Part of a small language model's weights: biases, a variant of Adam for these matrices.
MLP neurons of a small language model. Each row is named by its layer, matrix (up: input weights) and neuron, and shows model dimensions 576-767. Each number is 500 + 40 x the weight over its row's rms, rounded and kept within 0 to 999. Numbers have three digits each.
Before each neuron's rows, "fires in" lists the words (lower case) most often at its 100 highest values on Wikipedia text that the model never trained on.

fires in: "san", "silver", "steven", "nba", "phoenix", "jim"
L2.up674:459453501458515564533476509449524465528533531512533498471518510508516536483525539526531479453445460518549488517572480501487457473521488524449415410442520533542448534505559485528517510537485543449519451503502527577570506473460490502473505465526549478495487598489525501598500511464507530487502539451508469496542504516510510521449496517478496560508512536572475520550431508536494531442501521487492512529451547522495465508465514520569526538501556524511513490456490508447536479485494511501492472541543443456485503476563413542550514452485508498413536515498531467494435493496516461546

fires in: "held", "however", "equipment", "systems", "post", "alfonso"
L2.up415:493519457542503528524546546465428548566514497489581495424561522451514516563538523472499546467556490513534452542543552482546480515520470518471512524521471505559452497487459476473507503479514511538461518520507464552488507427503532490485531508508511496540462528469448455565477500535534474508592526499490555507540536474582514491481553490466516559457478579514512443484414519528518461443452503525517529526452486557522503524441450493419496541505457451504535462533520552521485501513485505494478507510498555557465513507438529453548535558568486548481469487452453518497509490528488467446

fires in: "all", "advance", "heart", "get", "security", "approach"
L2.up3301:468541521560469480546527445434458513488436552439487488499517530503488439484447580572483462478515439446470556572522531518563485535488567547505478532486440445518497581427603475521460452471526527539470499615527525478549478567492539480527508467520443477563535482516523524390480533531470548487531530482445502598559582536598452476440430512453482552509486529569529575500557528489480484490541459478555478462443551471512536524530480489450521473488512447463552462443507417441506469443508549525515474457468494522526480472454470509435496476507447526438504487454470473456547518486503510555

fires in: "stand", "night", "postcode", "service", "parliament", "operational"
L2.up1021:523472528506395495594558525514498512498481508466515484497533494511531430479521510514456519510514455516531555465530548461513568519469524504482547482454478541466468478507506535469504551493506453464459503532489542512489484503474560536515461388460508565544498471413461515490511496434566528571466437474468525448460504454519428555451480474511461490473558433558477457486585480548487444462553609500595546479585491512498479483499489512512526552494480514505463517502534466537594451529522494510502473505468521432499464502483541445500484488459517491446529463435479543524521500428446532511

fires in: "million", "september", "equipment", "billion", "stars", "round"
L2.up3543:384492448444486480519521439573507546467587541451502556412485559502523400447582525544472534499495474503519526513478514523527453548448547470542480456529556474539506491545555462521474496467468537470481526533456557462573508612510531521528385561490548538545551515509527511530476525550463517463484505504492442524434491461506542575519513556548479446478585515528558546511464482538510547458516514514530521516495471444520525460485465545506479505523482424468545479512533525512499505484493457537508507543512494450486530507474458440500522546493430498494467496571569457449477505534487504549

fires in: "player", "round", "gave", "duty", "maritime", "wwe"
L2.up1512:585515487485617566432511515518482467498451513464503480548459561464530408540463475491462504536443533471542476565516499434555530530477431516483525515576441518444600490456463484503493523506543584456492535593571494537537480461497510541494443515467451524512621542480474486493601572517521557512515542460468444508532567521470543497443526476507529449420493455487456444468547490470469441547398463515518520541527507496445416509496528449436452522546479467501452512480469504556453480483504534520494543470461591477586430507483545502488514549471595554534500542478520565515524444561533563469

fires in: "went", "men", "investment", "irc", "instead", "greenwood"
L2.up3602:463496498497456495454460475561506459442449598510492457530534472480496510506491497486562523519544482507519514479459527475517487517495481492415458502448501490538527582499543466480509531461468504577499468473479511537542488476480508468579482502484468483461506445485510507545529434530489423571460461480533553521435534452498486507574539459451524450494505483428474568499588449516529385551420552502498451501417576447487510555506564543477515509463477495430522491521471530449525465443571434468511574477550454485581502470499511484475504500471442499508478468511452512500496536492550498522

fires in: "end", "higher", "students", "drums", "baptist"
L2.up2180:568628477446470548512520455530497504473430571460469432495536498537509464510506508478564472506486557517508511420493542522458532470579530539525517499446499465485492387519526440528472500484501481531558540504550505468473499563536517503550463452462474548512516492496515490535488459555506564530500479413541473469474443507564528476519520561513494515518454503494550521451506486540451497477456445529578467485476614505447499472467478503525451484467479525410527445517508469464477478475542470522563457485533573514526497508531493520498478478473435503489482497545468585511490449431538555545

fires in: "built", "started", "history", "pentax", "catanzaro"
L2.up3690:517487459510428472496462471516574480499500486547480515495493527440507549486487443437541532512437490475530498487475474474512512421588524575539492534421517457483515477487497521457523485582490488528591509449527538500515470542522590529389478465457513437472573448496444425414486508530528555511463534473460416453534530557477483488478523501430518462479485475549532452448495562520449464520474431403469531545592473442485539545524474514483605504513467482485469522464540440509477476611471471484506495485529529543474528461421471497510479464475482539441562572476447516578507486472445413511

fires in: "back", "died", "end", "ended", "self"
L2.up4093:510457463600503436543435605543486515541480479582478534484514510506525451492514443532495530446448457455416474419469425454514452582442498473546494468497521556543473498457546506420543537490522462460502499494555447496543485454466530558440561482511433530462487504530462511528521562542519563458514495532485521479480481457526545535529507489514570499479591483479459513521472545491486481499465498489526470547525531500466484563500471504474520501459549505449494485458465378443502528413393544443480451518470434504536464555495571512528529501524457561526519489519453461494501498484515488529

fires in: "such", "ned", "users", "inc", "boston", "increase"
L2.up249:495505495476521482488532513460528535558479490522503515467506449541527564467494485524605508563500507505470534536484595504559452482503466477502501440474463566598498517499470503415474484502546507429595512464430470444495508449481473465481512474519492644498475523522485458504535537577431540402512460492594569481525511494517504508555450455453546560460555524441547505445515518507551503407531556451504454534506514522472487503495525505499454515590504512522460526534527611472492530450522516496498424489523522451537472492496522457453499468432566503559518490517523455547460474524526517467

fires in: "time", "basketball", "rival", "operations", "bethune", "responsible"
L2.up275:434472510500500457498591501488513552480479505477516507506446564446516527504465505503441520514490471515503537442555523497476429511525543442539499407523542490512528493475499528548569475556527525499469522497497521482469495576518520508555503474570481506481441522470439495464453495414468411454485508426482443461496556448514506516530510478553457484511531456412559467536420497507558503519556562480464502409461498433514523470508528448554480493470441477502465479403508537561491521457442491469484467450542489546472449595565509507476521532573510428492430502541484501560431423541473530445

fires in: "labour", "national", "labor", "liberal", "second", "command"
L2.up3720:581566495490476480513480508486506486483415520534540515435495535511482437540529445533469486427444494439489549630520548533521462481446539442532471452499514494520476457455481493455518531597529541445532527512433458507483519524478502483521496427563538547566539513498459473536467478524504477492480552470460451518464506495442477479521484457451450449426503496472448547467436518504514487525526468480510540486546495463463544458498495448510479565562433440558495530474470515497540526430497516466462497527570478462530512506453543440469524464417449461460496550486467545571533483483447480556

fires in: "place", "highest", "forest", "international", "rauxaf"
L2.up3417:532496450480446489545511587449499474530554442524497464457538464503494443536500437432553583455532501547513506570490507409502548460543510523521473495538474557507486528464499528509460517555499511537487503519470527536549485477491465467498524468491528494534501515477443472510537499535478545484512583490437528482443524496475496443449571451485519554463520449495502513552491530573561532481462571462488508528574520560413556547496444536469524470496500493530463515505530572423475539500555464478557530523522466477520501460504448449493467491452484523472457557560479466501496519469487462596

fires in: "group", "ed", "interior", "hockey"
L2.up1157:457512556474485488469516411431551534516466538505450565530534483503458554552537609521455562467486440569517433551507467450517534486522581472490466499487454463528534419411469503471478495467481502510499512507493480519534461583496500525509501528514606491482504502512426489572461489524486548543454402481491447550539564485467507548534497434514435548475500481478446486455508475498480492454552454537559563460515509499515476511474437446560521522529579504548392413517588526490577475458515487496468494539462463458512488484509445489511529465555529523534438519454451587519528458440509497457

fires in: "called", "ret", "college", "drive", "search"
L2.up1811:448450505511473431550515538570492491525558465528514427436577538564515528447456441557520482487486526482460531571430529422498501496464519450537480495476493519471503583512616494545561526439489536503481493546443437470515473521545461464508526512507500474537458569508478516404500449494421538556508508464475615467559488578496516518522493523471542461563486509424472469477564442502509468561512454451425460451471493413507515441445503526489490578423543475489518505534509395474457508392535483468520465500513463444512495423511462503483556496491423498530513554460495499533455506502509388526

fires in: "working", "worked", "participated", "mainly", "van", "var"
L2.up196:462525471526492524465479559490468512503460606493547458537523532491444423503471507486465430510515561500536449528429477484557524479445462476523539527469487508528576556522521551459474563463508468537478505554533525529474462498499496518510457416508503513516504487451533540497445480462480496576519452518553498561582494504424429403499498517484480496512480544550532482504487515483499473555542498527495484497487503445489498520521549425505565498461491466452485501470455487503436537459518561435494473460479534539535491497529512427473521494408464509561472562480580481505513456517555488548

fires in: "university", "pentax", "ohio", "regional", "junior"
L2.up344:525484455510500516491541415537478519603510498436462515472479519578524407472434505545467591475516498518582453521469488475449510524471514500435482470416457461519483529521488485523484495504509521556504420451496467450525486512516545387534511495421479468533490541498481433526535533447501468422479564491487510476475522476494467488538422496493470534493478479499509508472523570517529360496430512541540537464501507420488453509531445515435473522499548503519575489539531527528508513541499455442497538446501546493518550389442501501473544483502513536494477484442516461533504468493562516554

fires in: "father", "children", "cambridge", "mother", "sharp", "fisher"
L2.up2422:496506441577444482517478482474441503480495490454549487520565489523491379451528563498469456548463423548448427621511477490471475533421531530516499513493498544473506488513474507460564495493474459475488492488494483507491561492451532503481533521496478502551467469528491526525535517531504523529528552468472501492519479493559554504500520550491504491456473498443526535470468571522493437487455441485538521461446524464444406481511467544471499514480477551480456554512531565448485540494534493490423465497604468483516551536526532405486516449559450564523519469494488464499526449494514534451

fires in: "well", "third", "further", "later", "fifth", "strong"
L2.up2023:406487439541458503487447449472485511476515545555563500475523505487549555435537545565439519455483509499518511527435559497426509584480538474519428556466462431523505557520528462492515531558552489517586448487459475492461505515504558495496597498538468465559512512496490489563529449482509541484474501598505479481557477556515448495507466594470485508514401576536517455436488523466462506572489471526533420566521517427468505499467534493463470497545454553517474585497509522532565500555487504466489432524438546488512509517420424471454540497496495534509500567473553495455529493475515431547

fires in: "group", "either", "implants", "each"
L2.up1175:564533540482449429504539480484534512507483476467507525436498548420514489477489556502528513482506564560463489513483458486493516525493461470503491493508499429533606565492465518544556454443567483515481465592388549500546519469532509496481515470538491499507478513519500532473529590460481495470554473479560518456518522615433425459440506516445592542499530549479501501497494528543459452494482522551427576452596436442461477531501509504512489570534530504526526419514518494549549420480538465509442508492451459568489437485550509509474480463562469519466481485443478448456483508509473529517

fires in: "york", "clark", "duke", "drawn", "earl"
L2.up620:479541448503435545528512527486519543524445554504507575461450520509504523518538496500499507441552404521418475516553498461533556517517519471506580548551435542475511446462460454448499543440545516444486563480536414482518512516465535520430481479496463541462500525535493511523479567527498466501522524457544531513487534507520448484466495378493540491462545490530554533486517496528498488473541541551574498550518492497479487435456530487517488514615496492515482509513540556544480451604551477511512437560489532484433437499477500538465539429454470556468467511533463554511528442494549599470

fires in: "series", "sr", "central", "kelsey", "taipei"
L2.up3661:402549454478499489504507511531502528439489548536499549501400502515508484434488539472437500548496499495544450483489425494506454522501479495484471515476495487496566440520528448510538504567478531512518482499437461480433511429467495450483495459437477441477515459422467464523432499544479565506527504503459454480549468478538497587528484544415593546549489496517464522507459485529496510465497487525438517439538470538480535500514401525539484548547428543508485550491638529519496455490507496495487510510501558525487552471477491483533585546534466503429463558517473515484521504457554526537

fires in: "french", "mexican", "romanian", "brazilian", "chile", "indonesian"
L2.up1252:485542454404459505418507478544517543529519525512557543500467463471558504499563501474555539488504534536502465495489480450508462560515519534458553543448467522514445454457547522456456529501487516479597529541492447488520505535490547483488579483507497501488551469525512518481433517486490432511564464472497426538451477512532545436514466562483489520568470448439523452583484504488457492550529486507572465532460522524450535507485469497504453586492450525506490456507524527455528385537530435536518485436513533437477493496533564504496457463544512480468516503479496558456474510504495496548

fires in: "built", "jr", "lodge", "ft", "mecklenburg"
L2.up2667:542442514470480523490459480521455512428590516511473480493517482558469487517514522540522547500496526535528495542488493505542563504521533490478547470543481484487459518468522458431523468548450509502597569512492469488445510520488534511459461466537518473480559456560513564529529545424501473569541495495564544519459637470473507581471509506494474488490516500516560504521438564497429538505480506494589564534447477476493505488434498528502511482513483537461539419463454496437505512514532465606549589464563401545533498478473462450508526507492536490470529504473535487479581493422530558562

fires in: "chinese", "advance", "move", "change", "kent", "repulsion"
L2.up2683:537406469493510544539564497510501501476466480602451593501518538472546502451432520531549534481515530596548578518525558435528511527457532499471536590553523486471514470506424546558526479539500537534501475504504530529519473426533543494468506488476510520469499485463492536488487578456506472530533426493487579477524515479527534491516520496556496492567417460567506536506484567597451532478506487554604516528550545498452535434464440493591484579518493530481494524494503474559542552462522495549486473521551513509480442592524473484484515516496424499527391555499540515538482475445597504490

fires in: "run", "madonna", "group", "lake", "toyota", "player"
L2.up714:611483483465538485428451528495582443590509532468489510521531521538445554544518486486524441507515512559510467524549534498531378483442471497480528512473464462579517506476478472426462517506499478506499463451509485580489535548485451507484534490444577549546527475487446445479563501516491486493509498478450426482495531530468504449500468481513533465482574525465493504458477453517509502543530500497528517443501502482407508560530511481479473520435493408513498433504569523508438495559619520482502544523508518478484415534494490481447473529503475443448497576593494524403521441437464486474

fires in: "city", "squadrons", "behind", "growth"
L2.up142:549495483465511452527523475534526533573537496477500483469520515484528404453505505454478489514479549484527436532507525534541470444546497510481599485447424533501553517486473560605530445494510479536502578528512549483484515473574491544485498510521473437529532470546566483523499498493505434585493514523502469548497459449432547497565490438476511443429501546518456461544535511539488503523572433464565500570529469400448576497502466521472531448436446524478439524552519518466544459497519432541521550523486494462459454484493500467434559484505448473501444557533488503480532514534456474528

fires in: "north", "east", "west", "off", "south", "lower"
L2.up1817:479513468476469493544525508481506452515468480449566435476421495541570472476558487515487544536521539492475543530506498476504514509477486489478545556434451547483535517500555468537429511496524512491502502532488490487445431462460486527529513510501543474553493464471474469494556487500508524527477484492524448427509466574545465540520447529516596532502412546556512508490460521499505475494491519501502510413512468481475571547441453451463466542554512540541495510458547554437478453514475519532502463540485482503551569527501503478500541518520431596473531557514529445539519461507466533523

fires in: "after", "fellow", "none", "molecules", "hearing", "involved"
L2.up1413:468512448541429454567496461525494480521478406536435498527441481537484526548468528476394485455476486545517484510508408525498542466530521510406574489464476464510507514491536475542527517467523496440484475531578516474459527534442526494460467539530551470446432559489444534515526484515522461543533529496519566435520492509495501416492502503463511565546451462496479562510420480485558541521464531499437464489529543526569419453496542449484516512511482525497412509494457528400514552521493483505488513522487521527449502531498498527483448419531490540497530530490499484441502511454483485557

fires in: "records", "students", "lincoln", "faculty", "angeles", "wu"
L2.up1224:498490502491513492442511496475518466596504530438539497468537542465504498493476469487522472493571475501425449547566434447495545506487533547444508549509479470457514459504525521510503518471525557544515438475526469577478521438548455486495514500521554508439431489475515516515513508456430434483463501488548425401479579542473516469463475549483494524412450495550492502457454511599508505473475493529488552482501540522470501519496569540487473494439541514564499504533447417486488499509479514517463501517464539502564437449559516505551558515566559512478472521423546446468571558516497455454

fires in: "jr", "general", "construction", "manual", "iii", "systems"
L2.up877:495478414540484556492420462525533435464517554467530458489504478624471551496446512510422497434466512489500464456506551458545496599475429481439478518528478516484515456465567484483536534485539542424570528441516477436545428433469484457545515421433498552555510473501548540496477465447518466629478459476464515524449505478506450502416495535478525563450477517409452467556504471565536443523525474512556583485493501528492479549492488415560546506449524437540519459525568447537456460524547462487382498485542525463503506563458534482472430493572520516419512562520551514517541535561531565477

fires in: "running", "squadron", "form", "benjamin", "ones"
L2.up3162:533528445527365498435464464504439478476507492480469445495476489411520567486560502481539526495517580493518475505411474569494526532587510470520486514532449555521436501466495556513543502493468557517511437590536534488554576528480480540533541502472435480501527452496526491546447500565517479402500465429475569529532513486547535505499558536510442494561485577577482465494460530548507464540504527533472540477491478479459447535579576482485514538523447505516488419442476485548516502483509434453560518567569398436491450523557512551468472438503500453525516578534536576495549550535535483456

fires in: "million", "billion", "individual", "saint", "in", "numerous"
L2.up3148:438564487490497451490512454494495522504467491523455484481553497566541495431476493524524546468512463457408478446501536497493454566499496506493452506486484415549530446440432494550501503568449571482433482560534547505484510498503506538527476491509459505441503484495465518509468470495480521462482465550509483545538501543482470541441508581452489532441471532444506534504522519492530553464518475513491525483490453511595499444493507508505486520412453488518471375497614498539465469440547480453432432505575561505516478518515529479449490520536528448525461491516525550482512445547497497535

fires in: "life", "act", "society", "actions", "party"
L2.up2068:483563541537458540452478535510528522529480496488520457525503451473504463495493542512493416471487560511509462490446461449573525516560517422520512489513496528563538498487528503573538446473553497434546518521499570492415476551501476512552507513510565494512540517537515538572506489503493513540514458515512522473517514459481481470481499532392466519509514411439416478421455534566505494502500518502549540460453514466450516466507527472553489497492498441454513577511535491526531515500532545395486480450529441462525520538538503530486505510578474502495510565563454527492591470516475466455

fires in: "then", "damascus", "little", "magnetic", "poor", "association"
L2.up193:429423556491496459510489566548533536517484480505549551579532537554531460469457507431514522423539510513467518514525588450549495509517496499498528488476506532476554501540507486518536489531439490559516489477539469527453521388520524552492515487531448549535546583555540482456529547477452525475446484477555483466457567513555486491485568462525496539527479513488503474505542560481455469517472492476503518431528480409447532468474470480423507498510508518527487553481517478458537418448439472487534532467497502542537488456497545500399454488484559539547506480526456504513518493522556503504

fires in: "romanian", "democratic", "social", "liberal", "political", "mexican"
L2.up3913:549547467473406503419536435560554485485483495520585489498511505484561488475485504505501449477438474527506509441513507460485529505460471544486503515486507475481365471462497543456482632518496476490483458477427501426553465499426465437468535476500465499494451445448554469574493490613496557446531458471426508523512530499466467483457537431444460457564512492391542517459477469494489498480505502507542517525521482450458457539556530452584471433489506471527500451471484441468507468552484470490597525461510523468419529464494452471486477453562492493428494534495469544461512473424487500507

fires in: "world", "nephele", "prime", "love", "greatest", "dodge"
L2.up2968:432563453484530508505487518511467459487474496458504476485457416436536474476543487516491574530450544489549505410497438437465457460531465531516460495490441501471467431503477497563495520489529482519517537502549514463567551619442507529530461493517454493531464440571542473530465495510501543455513475507462503449506494484508518498458517481444576464531561524455534477530589501494477456501483496430533510507462529474570581467578505531484457486450479484451429494462482485486493450455554478520572527512516553540474501505597512515516522496530529509518520424530441521497479522462485479512

fires in: "behind", "title", "husband", "among", "force", "curriculum"
L2.up2393:497502493527502543569455495500467525477489490455543495483520473536485515501448518486523440448453437399434508515483504526508405567420519518500483516570496439517478487517524492488602572539522513506514532457473490475545511447486437510382520455504522481528407476558539515451488446530566485479452466424440516494430578466469550480512439487547501501514469519472526514452568518489518462498433476539536495455490517513527515562465544532530554462564541500545485556545495518460507442528523482555445568478539529572514561496491480515515533518484473554504550482456490517422509518568538457495

fires in: "did", "make", "do", "does", "makes"
L2.up3096:541526506595565507450490467502442548462484474504488490512505475434422452415429493485534453506540503497541470470524499517514380549462563583477464433571496515477443427501437490611519549485508540559477523598499510479594534490485469454512440489501503470506455478545490517565492507545477453469503542497567467516518411475444541507496486536517496517483458448528417477480541515528510529459459509467473543596443545474529575501519499541505515490530514491506537412497471488451493559500463552579477472579551453494503498497490488565457510473480486505447475503589514544543550498469464497553

fires in: "records", "short", "vocalist", "present", "tennessee", "screen"
L2.up1611:505535547508503526438469551492494424588512473519534525504485532461430490475505480507475551491519505522412524422460467469453497498488490541480510513505469556517475508538518527503508507551521538514560442500549474562503542568532481500539486500478501508517448525495552540527536486499398483555405536550559553516475481488522496468549487471507531532477527512518506552490501440455489578465487528539565471513462524448518449469470476551489484494457507419444537565511508409471481511511497448491530493515484491417477485547491491454503517454493509446584539475494438505465475490418596474499

fires in: "body", "full", "harvard", "majority", "grand"
L2.up2306:485472539430508432487461516429432444459587542515517579495542466468587492522467512513449483465467482535523515518407536494461535540504515540598492432431440583496532525504520490411492475540484515477473559508435530535521500485531503517549475524509439540540520570501434507500515490533429515526486502527512479510507555549464468488534524537521453496379486502460477498431486527420528423543485498560556502572468546518488469497502394493465557472503485479504498493505523402462562479597459544458498455465447490490492458443501527497535565509456435558464506517483498444577470516506482535515

fires in: "boston", "sr", "collins", "dennis", "trinidad"
L2.up1392:485541503499526434519494452497461455441499517485490513538480413420517599588455425476507519507529481405568466465521524493490473475466568541432502530518516499508591518528471515523553430595462514500460482486559469524506510469498484520519522538548542567480548562431546495463482469553534523521542581519463547506552480599560513453469540422490502526480514451524539555423509428541454530523472499494481517520514527510494499457573544519481487524484498489490530488490516516498511532566585493483568539535554469487525525537471470522428552479495500480523476480498534586464489573451498539468

fires in: "on", "however", "example", "sister", "particular", "note"
L2.up3542:535448510485565450548441531517505481549571460495455506500421507467427587504514454491502484467532495491501510495451548493466464503517484557514580502453423485568512474487462523529503566479529443516518523498528505517504500517512532453509511532526549577500573406533526476535517508489500493471526532516538514447504492487500492428485499477529512459523541573552538506440493429552476522509551474468491454572493500468500556514524461512438443571474522489479505497499434470447521485499490466536478524470561508491427541441392456598507480481526404499591489492587436490462528486445493491545

fires in: "such", "greenwood", "ends", "fernholm", "everyone", "parker"
L2.up503:487518550455543618491529468492482457537451482495550498471557503510477500551407557466502455594496517495473446521506539464444515492379498512497522523485519564556535510461456422538465529520552497509513527483443494510447502441503567442505528560493508512479572474458464513598503419483475512490502514514516473482461576462568563466520495514530534523479483455498495529482477467482496482496474537565474505518488479520518535511510489462549504472497547503497485479514526517539562489518572465436438519489531544512432544534469550444526532468504460447429459404476486492479477477516521457529